MLP neurons of a small language model. Each row is named by its layer, matrix (down: output weights) and neuron, and shows model dimensions 48-175. Each number is 128 + 32 x the weight over its row's rms, rounded and kept within 0 to 255. A neuron's up and down rows have the sign that makes its largest values positive.
A block is one neuron, or neurons of one layer that tend to fire together. Before each block is what it responds to, as a language model described it from the Wikipedia text at the highest values.

Description: Closing section-heading markers
L5.down46 [198 143  90 141 132 148 126 180 128 139 114  78 103 119 169 155 136 144 123 140  89 142 111 118 141 166 147  88  99 145 131 202 160 142 143 114  92  88 137 120 154 137 138 170 118  93 158 127 102 128 134 136 138  58 109 130 163 136 120 150 123 129 147  90  93 185 191 144 155 107  99 122 104  96 128 144 126 176 174  93 156  91  80 143 120 156  57 122  95 128  97  42 135  92 168 108 132 172 115  71 131 129 210 104 147 152 115  99 124 109 115 116 155 160 109 109  96 117 164 135 116  79 162 203  78 117 170 105]
L5.down211 [102 156 122 121 144 182 154 153 125 152 131 125  87 132 149  99 135 132 151  96 107 103  90  82 105  96 178  90 158 171 157 113 159 118 144  97 136 114 123 123  95  98  88 155 127 122 155 128 127  98 148 123 115 113 140 128 157 188 134  79 114 112  88 164 150 149 140 163 173 104 117 157 172 177 121 178  99 173 128 122 121 134 170 131  87 152  97 215 211 158  64 101 128 100 140 147 100 199 102 171 103 122 155 130 120 121 122 102 129 172 104 120  77 170 120 122 112  77 153 140 136  79 209 144 162 146 118 158]
L5.down230 [202 112 100 127  86 158 103 156  54 140 108  76 146 114 124 106 147 151 118 132  92  79 132 119 122 139 142 145 140 123 138 126 147 142 169 105  79 123 166  89 103 142 157 162  61 117 175 150 105 149  96 143 125 151 120 111 150 146 148 162  69 153 100 133 171 136 138 142 220 177 111 109 155 182 156 117 157 132 128 127 141 109 146 139 102 140 141 137 152 154  81  82 136  72 102 167 134  42 119 132 165 139 194 114 124 130 122  92 112 156 105  66  89  82 117 174 147 131 110 132 122 127 145 131 105 141 159  80]
L5.down574 [116  82  82 117 121  94 101 139 128 143  80 129 139 106 124 119 145 160 153 158  84  74 174 123 147  99 135  55 182 149 132 126  97 157 135 134  52  96 159 115 113 116 149 108 106  82 124  76 168 161 123 179 152 120 145 150 131 168 114 159  90 136  97 100 115 144 105 141 173 169  95 135 153 134 113 102 131 143  98 134 166 165 158 113 127 163 160 135 165  89 108 126 142 116 149 152 105 141 126 122  88 148 107 138 150 134 154  49 112 112 114 127  80 124 126 130 206 154 154 195 107  92 184 185 130 157 164 124]

Description: Formulaic infobox and list tokens
L7.down447 [103 154 148 127  75 171 168 136 147  89 113 154 139 106 105 111 105  73  92  65 120 124 167 111 131  86 148 132 161 156 152 111 128 106 147 133 121 116  97  59 147  48  94 138 202 123 191 179 115 167 141 198 135 161  91 158 135 184 168 120 129 157  81 123 148 112 146 116  98  77 115 146 106 125 156 135 148 163 127 141 149 175 105 151 106 167 152 113  64 124 187 155 104 180 138 155 136  91 129 153  87 189 137 145 165 221 148 142  91 127 139  94 180  95  87 166 138  81 119 150 166 115  93 155 125 136 165 141]

Description: Section heading closers
L7.down214 [135 156 150 160 131 127 118 123 131 161 119 101 136 134 109 158 130 158  14  92 151 134  91 135 169  98 113  92  58 103  90 197 197 182  95 133 103  93 146 102 143  77 149 121  99 110 140 148 157 176 143 149  79 164 154 138 223 126 158 130 166  77 105 178 124 120 139 164 191 126 164 140 163 132 157  89 128 104 106 137 171 155 118 137 205 118 133 158 113 116  88 191 117  80 189 120 110 182 131 105  82 142 203 140  71 119 112 112 109 115 104 123 176 122 148 150 115 134 164  92 146 135 161 163 160 167 136  92]

Description: Closing heading markers
L8.down7 [142  91 163 107 143  87 134 142 146 138 129 125 144  50 139 133 111 141 110 117 182  92 129  41 201  70 143  81 134 173 144 116 109 127 144 166  87 105 105 107 131 134 127 105  61 138 133 125 127 160 162 142 136 141 152 171 111 157  88 156 184 133 146 115 174 114 173 129 149 122 155  99 115 114 158 146 101 141 121 136 185 119 123 168 170 133 180  97 158  96 176 103 119 138 189  96 139 129 157 148 134 108 149 161 170 190 120 123  93 115  81  99 111 133 123 163 106  89 112 181 103  64 153 128 132 131 116 130]
L8.down9 [143 127 110 136 116 109  86 107 148 160 107  97 120 130  85 120 129  89 142 156 128 125 126  72 117 171 130 137 124 132 119 162 201  84 139 111 132 129 140  84 103 154  92 116 168 120 158 104 157 123 105 144 157 114 147 139 143 145 104 156 130 104 135 105 194 114 149 144  44  90  95  97  84 154 142 182 142 117 112 125  88 144 167  86 110 130  89 171 185  86 186 150 105 136 137 165 170 178  68 207 119 155 146 126 119  51 155 123 162 133 148 176 162  94 147 178 132 103 167 123 102  83 129 123 152 132 161 108]
L8.down75 [ 98 153  96 133 148 141 121 186 162  75 140  91 112 166 112 121 182 174 167 145 109 118  97 121 113 141  81 110  97  94 119 164 128 161 146  83 153 111 134 123 118 124 115 106 142 129 140 149 145 136  98 102 129 149  95 138 112 130  87  95 128 123 176 129 117 125 141 120 133 123 176  70  93 161 121 154 179 115 156  68 116 184 151 130  88 108 183  59 202 207  97  67 128 134  75 131  53 132 107 118 198 121  99 145 158  67 100  87  83 127 135 174  89  86 124 147 117 127 137 122 170  87 150 170 145 122 133 119]
L8.down89 [112 156 100 101 148 135  92 153  98 107  77 110 133 113  91 174 163 151  98 177  90 116  80  64 183 126 132 121  99 129 146 166 144 157 145  68 102  97 102 122 184 185  89 111 108 101  96  63 141  98 132  99 110 122  85 153 148 111 103 160 151 117 135 131 132  69  91 147 116 126 130 134 189 122 156 131 149  82  65 199 167 104 159 133 159 164 138 169 147 104 185 100 123 161 151 154 104 145 134 145  85 132 137 107 141  80 156 112 129 111 126 197 116  60  75  79 203  95 174 126  74 105 150 133 150 194  96 147]
L8.down92 [155 115  89  84 153 158 165 141  90 132 137 117 140 146 114 132 129 126 118 130 109 208 118  76 120 135  82 135 164 157 142 111 210 143 123  91 135  47 125 184  83 134  97 131 153 156 171 146 133 126 166 173 153  69 163 122 167 103 113 137 143 114 141 119 157 166 117  95 174 125 189 138  77 122  61 130 165  93 197  93 109 129 113 142 137 163 137 179  79 138 177 165 187 141  80 169 165  96 134  85 112 119 157 132 121 104 120 132  81 112 158 107 132  98  92 153 142 101 111 116 121 176 122 129 123 145 153 132]
L8.down100 [168 110 204 136 123 145  92  98 106 190  96 130 182 161 163 106 126 124 152  83 105 145 129 114 104 187 107 144 128  94 120  99  76 135 135  86 132 111 122 128 100 154  92 101 138 122  86 151 126 160 169 127 132 172  98 140  66  56 109 147 120  90 133 105 141 101 142  73 128 107 147 165 147 151  89  82 108 139 156  97 115 111 130 121 132 120 122  91  67 173 118 116 140 165 139 181 135 128 120 120  70 111 104 146 120 151 144 144  76 100 150  71 142 126 117  98  37 155  89 122 105 111 165 119 182 100 110 121]
L8.down190 [131 147 140 133  78 106 156 129 169  92 145 133  98  71  90 172 106 145 118  78 188  89 128 134 162 117 137 106  92 104 155 158  99 142 145 118  84 171 114 140 129 156 125 181 162 159 184  86 179 125  80 129 155 130 138 134 131 200 148 201 134 197  72  89 134 123 179 124 158  80  91 147 114 151 108 116  92 134 182 128 168 129 103 128 143 111 161 148 157 139 143  78 149 112 100 219 120 151 115 125 136 123 132  93 118  86 133 122 109 163 102 170 108 179  84 230 115  71 172 123  73 103 177 176 125 109 151 128]
L8.down245 [138  85 119 129 113 126 135 117 103 145  39  89 177  62 148 143 100 170 187 125 101 210 123 152  58 111  98 101 111 151 114 139 121 130 135  77 109 144 154 158 101  95 117 220 108 113 110 139 124 128 136  94 166 102  99 115 131 154 104 141  58 116 142 158 157 150  98  92 158 114 143 141 111  93 160 126 209 127 137 158 155  85 134 114 135 122 180 159 118 113 140 132 105 104 131 145 162 121  68 124 163  92 151 160 233 124 118 127 147 104 128 148 170 141 127 137  59 173  52 124 148 106 180 129 134 109 112 168]
L8.down403 [165 111 139 151 127  98  80 137 134 109 142 115 136 166 201 111 127 112 123 121  93 145 115  75 151 149 164 116 130 153 105 156  93 146 119 181 130 150 112 116  90 156  70 150 156  91 140 166  88 149 135 117 175 131 135 162 134 164  96  77 185  96 147 140 107  92  67 171  84 120 178  90 146 142 158 112  60 134 143  97 141 140 209 155  76 138 167 166 143 136 144 140 128  99  95  96  92 170 125 136 119 120 178 116 104 131 181 105 137 132 103 186  60 148 100 104 126 133 111 105 134 155 104 165 129  73 135 117]
L8.down406 [158 120 157  81 179 108 114 144 196 147  54 133 146 117 161 122 119 193 161  95 138 124 168 132 131 157 163 109 166 168 206 102  81 135 104 147 150 129 166 138  54 181 127 172 122 127  74 108 153 122  88 136 128  72  81  92  89 233 147  75 146 132 112 105 160 137 127 156 117  99  99 136 107 154 108 115 129  85 150  99 102  88 115 110 153 160 128 108 113 122 117 114 111 101 135 137 164 221 126 120 111 218 132 114 140 141 120 100 156 161 120 149 147 146 109 185 156 160 146 120 120 156 142  91 134  86 130 123]
L8.down408 [105  98 138 122 111 129  76 129 178 188 118 119 192 110  65  73 125 126 180 143  79 145 202 112 158 121 135 107 126 124 150 157 103 181 128 123 110 126 102 142 122 152 132 138  90 138 143  86 115 147 151 125 157 150 115 140  98 129 129 133 144 148 139 144 145 119 113 139 144 191 131 160 157 175 124 115 202  89  78  34 174  88 126  74 115  88 109 129 170 169  85 145 117 117  98 136 141 229 147 144 129 191 110  48 100 125 146 144 185 130 101 132  80 162 123 131  43  89  97  97 120 159 141 198 106 129  82 107]
L8.down450 [168 156  96 159 138 111 144 178 141 162 147 156  99 146 138 131 120 168 108 115  59 142 159 154 163 133  96 130  91 109 136 164 132  99  66  83 128  97 106 137 165  69 157 183 170 121  98 113 158 121 139 100 142 101  82 151 145 111 101 118 150 149 109  99 141 118 141 170 142 128  99  87 131  64 109 135 136 110 129 169  83 146 135 166 116  73 129 162 142 104 114 172  93 108 109 113  93 150 184 173 148 172 111 171 202 117 144 106  94 105  78 105 102 178  92 137 119 141 119 150 145 155 130 161 101 156  69 176]
L8.down509 [134  70  93 132 146 178  64 221 113 115 100 122 180 119 159 106 128 117 115 154 153 117  87  74 167 126  94 110 111 106 133  74 103 120  62 166  99  52 101 153 110 142  86 175 114 147 149  85  86 118 145 135 132 165  77 167 137 215 126 128 145 130 149  70  68 110 108 188  98 156 122  82 126 138 119 151 173  77 126 137 166 106 117 130  99 138 175 155 138 128  74  75 153 174 184 135 115 175 119 134 104 158  79  87 161 132  97  83 124 193  92  96 160 111  78 147 134 159 128 127  97 137 132 170 144 103  54 103]
L8.down603 [118  92 147 158 119 207 142 132 104 128 145 135 133  70 188 108 198 171 114 115 167 131 146 159  85 129 184  78 108 128 127  82  62 120 153  89 111 111 129  94  91 142 161 226  67 146 145 182 119 126 142 139 142 131 128 146 152 130 106 141  85 137 150 189 115 169 154 166 160 121 126 181 110 118 151 171 105 105  79 113 117 115 123 124 122 195 152 164 165 156 132 130 162 148  98 159 122 173 102 134 147 151 109 165 168 140  75 199  46 173 111 150 112 107 156 122 124  90 179  99 124 113 145 210 153 145 122 131]
L8.down668 [155 122 119 113 113 158  59 139  79  87 111 107 151  75 108 136 202  75 170 181 142 120  96 106 146 150 114 146 144 156 160 126  82 164  91 105 116  81 138  83 108 175  81 235 140  99  96 137  91 110 121 147 109 116 169 151 105 121 110 150 121 105  63 144 178 176 149 117 128 128 184  74 161 128 128  89 127 150  65 143  93 148 102  45 163 157 153 160 152 118 137 118 100 160 101 138 110 116 139  84 117 144 116  85 132 137  49  78 136 148 127  99 143  84 126 165 136 122 148 106  98 117 143 188 119  95 126 143]
L8.down727 [123 129 185 171  96 107 101 126 144 168 126 115 110  82 122 140 126 136 143 101 177 165 189 154 126 116 163 153 125 147 149 169 140 105  78 115 100 166 106 184 114 116 126 129 126 141 122 143 106 166 108 124 176 142 137 127  71 207  96 115 119 133  89 120  94  81  87 143 165 151  75  89 157  76 153 131 148  70 208 138 102 105 156 182 102 135 129  88 158 151 151 132 169 121 149 135 130 165 106 137  99 150 107 141 113 155  43 115 170 145 159 141 103 150  80  47 184 163 119 117 136 122 118 180 162 114 123 164]

Description: Infobox and table formatting
L8.down42 [161 160 154 158 111 157 140  82  60  91 135  87 126  76 156 152  86 137 138 194 150 175 130 135  95 123  73 121 101 119 138 103 120 168 166 137 132  81 146 126  65 136 154 135 103 107 167 147 141 153 152 155  95 178 153 123 154 103 120 147 146  47 116 180  99 167 138 141 180 171 169 176  82 172  90  93 150 178 110 199  76 130  54 127 137 136 109  78 137 177 110 131 134 104  88 120  93 130 136 163 104  70 116 127 168 133 144 183 169 101 163 136 120  71 157 156 120 106 117 117 143  92 130 116 164 100 175  96]
L8.down57 [119 105 149 160 115 185 134 108 115 128  86 155  96  93 103 117 164 105 234 150 165  69 130 169 145 129 121  38 163  89 156 106 124  82 161  86 120 119 146 157 111 149 179 132  68 124 131 149 104 144 158 126 155 195  80 159 139 118  76 114 165  90 129 136 174  75 161 120 113  88  84 129 220 118 136 139 130 106 167 123 111 160 130 187 121  90 166  89 146  84 126 125 111 123 154 114 120 109 147 178 135 143 193 114  66 134 130 141 111 126  84 143 146  73 140 140 127  79  68  93 104 112 186  87 117 127 108 153]
L8.down84 [119 162  80 115 149 162 124  91 127 101  70  99 178 138 161 131 146 108 117 174  95  56 118 122 142  27 141  89 162  98 156 117  92 102 165 108  76 112 132 146 105 155  88  73 158 130 144 194 133 136  98 110 144 137 120 154  98  79 128 151  76 122 178 169 148 204 101  96 166 137  89 151 147 134 143 139 110 187  93 123 129 102  60 108  79 130 138  86 123  76 126  69 106  71 128 113 204  99  75 174  99 145 163 126 136 185  96 121 151 155  82 105 182 114 123 152 111  87 106 105  87 136 109 162 130 124 168 126]
L8.down128 [178 111 114 148  82 149 136  83  97  96 104 105 109 158 110 102 180 104 217 117 159 161 128 104 120  83  47  93 119 151 124 161 153 110 137 146  98 135 109 144 224 142  83 132 104  89 100  96 109 151 117  94 113 129 182  65  99 110 129 107  91 152 131 208 126 144 105 175 104 167 135  82 159 123  79 110  96 136 125 121 185 132 159 107 166 129 115 179 139 103 125 153  85 160 170  98 104 115 105 117 162 155 200  93 182 126 121 129 102  86 126 100 141 110 152  66 126 157 132  81 144 147 164  94 158  96  78 150]
L8.down149 [142 108 107 143 156 130 158  81  91  70 138 129 153 160 172 100  69 121 137 137 129 151 122 138  74 109  89 161 109 104 147 111 112 164  75 136 123 126 126 140 177 125 130 103 163 114 212 117 142  98 117 188  78 128 140 115 172 186 110 106 110 132 180 158 110 131 143 153 151  95 133 187 104  87 124 134 178 157 140  67  98 157 137  95  93  90 183 107 117 147  78 168 113 199 175 129 128 147 117 163  75 148 134 155 146  93 124 121 122 175 125 124 142 112 192  98 136 125 142  44 131  95 163  82 189  42  79 147]
L8.down163 [170 116 105 149 172 158 151 169 120 111  84 120  86 114 130 108 128  75 161 172 103 108 117  65 154 109 169 105 168  86 126 119 174  94 182  97 128  84 162 101 160 105 134 229 136  97 183  91 135 139 130 122 164 115 153 121 161  63  88 111 145 141  60 152 100 165 127 113 113 162  78 131 113 185 132 190 176 163 135 173 120 125 142 101 105 156 101 103 147  94 139 114 132 112 153 154  98 136 142 108 183  54 161 148 143 125 144 100 113 129 132 106 161 142 138 156 112 169 143 104 144 118 198 133 134 133 111 111]
L8.down225 [123 204  78 140 156 164  98 147 112 134  95 190 159 103 118 155 189  94 109 137 149 105 103 176 133  71 157 146 133  99 107 117 145  80 132  78 126  93  85 106 155 111 160 182 164 161 113  78 117 123 127 145 115 116 117 172 111 158 136 114  95 129 119 162  76 143 105 154 157 128  85 103  94 139 120 129 116 203 137 140 102 126 146 145 129 170 116 120 161 128 148 148 103  76 186 114  99 114 141 115 118 153 106 148 133  91  96 120 166 168 111 147 146 111 138  84  87  92  95  97 131 131  88  52 182 116 169  85]
L8.down242 [159  95 161 136  90 145  96  85 129 119 138 140 185 124 121 196 160 167  92 187 142 125 110 118 116 109 169 187 128 157  56  70 123 177 110  54 154 210 164 129 163 164 152 223 123 136 120 134  87 146 109 171 137 200 121 134 144 112 112  86 146 184 106 111 161 146 119  80 161 126 121 124 113  89 177 148 104 136 148 119 117 147 116 152 144 105 152 130  80 136 155 153 115  74 140 135 151 125 102 128  98 162 144 125 120 114 191 167 128 119 119 123 138 148 105 133 138 113 141  94 151 138 144 130 120  74 114 121]
L8.down284 [164 153  93 154 119 137 145 136 126  81 148 136  97 134 149 149  39 144 130 114 128 167 140 148  75 148 110 122 101 125 137 116  86 135 128 126  86 188 123 119 159 137  82 149 119 121  89 135 165 131 164 126 159  89  51 123 104 108 124  77  99 139 102 145 101 112 126  89  87 134 218 102 156 156 139 124 144 135 155 110  74 157 137 168  47 153 147 202 132 134 127 171 105  26  89 152  64 124 127 173 127  81 154  91 133 146 159  97 151 201 145 136  83  76 154 101 150 109 153 102  94 140 181  74 106 137 192 120]
L8.down427 [119 152  96 125 114 170 135 162 161 180 159 160  96 151 143 121 119 123 121 135  63 100 159 145 144  94 101 122 170 181 114 130 129  90 135 158 140 116 159  91 145 196  76 179 105 147 134 131 157 145 177 107 121 147 163 143 131 110 177 165 108 169 182 144 118  67 106 114 186 174 158 132 123 148 135 107 147 137 135 194 118 151 103 178 128 177 127 140 105 157 131 160 158 147 130 142  65 170 118 138 147 150 133 118 115 138 139 126 161 162 148 168 111 160  96  93 121 193  73 158 161 107 127 178 101 128 120 109]
L8.down473 [169 187  41 134 190 150  96  98 135 156 117 172 174  59 199 129 153 137  93 117 141 162 154 128 129 137 163 125 189 137 147 167  90 108 122  23  58 167 109 130 134 145 126 139 143 168 155 176 141  97 139  82 148 149  75 126 139  91 122 115 132  96 170 116 112  88 144  83 107 141  55 188 148 102 168 166 139  96 148 149 172 112 111 154 162 110  84 185 154 160  84 162 113 129 140 113 138 140 148 162 134 178 117  97 104 149 148  76 153 159 144  74 139 107 148  69 123 131 140 157 141 165 133 134  74 132 121 136]
L8.down493 [177  74 109 156 149 132 113 124 139 124 154  89 147 161  95 157 122  93 139 139 114 113 104 123  66 130 139  91  89 144  84 108 151 172 141 108 120 117 152 107  71  97 116 224 125  91 153  90  93 144 111 105 116 165 108 116 128 113 105 127 132 194 105  88 126 132 155 158 149 163 146  36 112 124 132  91 200 179 177 104 142 157 154  99  88 165  85  70 118 163  78 139 151 117 110 145 103 161  81 135 110 107  95  69 135 155 122 173  92  98 151 157  99  93 126 134  68 156 161 120 147 159 142 163 169 162 156  70]
L8.down531 [141 185 112 212 115 158  76 133 105 132 130  99 161 104 120  82 136 179 157 203 114 120 155  96 160 136 133  90 101  86 177 131 115  98  91 143 127 169 157 109  86 168 138  77 122 138 154 164 105 117 114 107 164 177 150 159 133 209 124 114 102 114  78 124 181 142 128  84 108 169 102 124 136 174 103 213  90  88  86  64 130 144 135 106 152 106  53 153 117  84 127 165 142 114  93  72 115 133 177 118 176 170 177 126 101 116 150  89 120 129 132 145 138 172  94 160 151 155 162  77  79 119 105 159 146 134  58  76]
L8.down606 [138 118 191 120 156 118 183 145 166 160 119 133 107 136 156 156  97 119 104 178 105 136 103 130 120 130 176 116 125 193 124 106  92 128  95 133 123 133 169 138 134 169 116 116  81 144 190 110 128 121 162 144  99 134  84 154 105  82 110 110 148  79 121 135 179 130 133 127 129 168 134 127 121 103  83 181 135 168 164 137 128  97 153 123 164 121  84 100 106  88 141  58 106 157 154 137  97 165 158 135 114 142 111 171  85 146 141 118 136  79 102 166 103 139 124 160  94  86  95 130  91  96  78 222 111 102 109 148]
L8.down710 [ 92 108 155 105 141 116 138 128 155 152 168  65 136 134 159 136 132 122 133 149 134 127 158  96 130 118 110 133 160 166 129  59 105 100 218 145 102 121 125 104 121  96 116 137 220 152 157 168 129 194 120 130 127 192 135 122 144 111 108 137 128  59 135 110  90 199 146 124 122 197 142 197 122 122 162  68 133  67 168 129 155 121 166 115 126 105 131 141  72 131 148  84 100  84 133 128 142 124 174 115 154 155 107 134 133 144 134 141  78  90 112  63 101 124 132 118 162  74 117 104 105 139 114 104 150  79 122  67]
L8.down751 [185 120 180 147 133 179 137 136 111 135 127 146 154 100 114 177 122 121 132 149 173  82 144 166 126  90 102 160 146  92 124 143  40  94  60  96 129 104 139 113 156  93 142 164 158 123 135  70 155  90 112 190 139 124 170 129 133 136 144 142 109  88  95 115 224 129  62 205 160  95 114 196 161 147 154  95 119 102 107 100  95 189 135 131 162 124 162 147 108 116  98 118 143 153 136 122  75 124 102  98 142 147 136 170 119 124 103 103  74 179 117 125 121  79 195  75 125 148  85  88  87 159  81  70 158 142 200 113]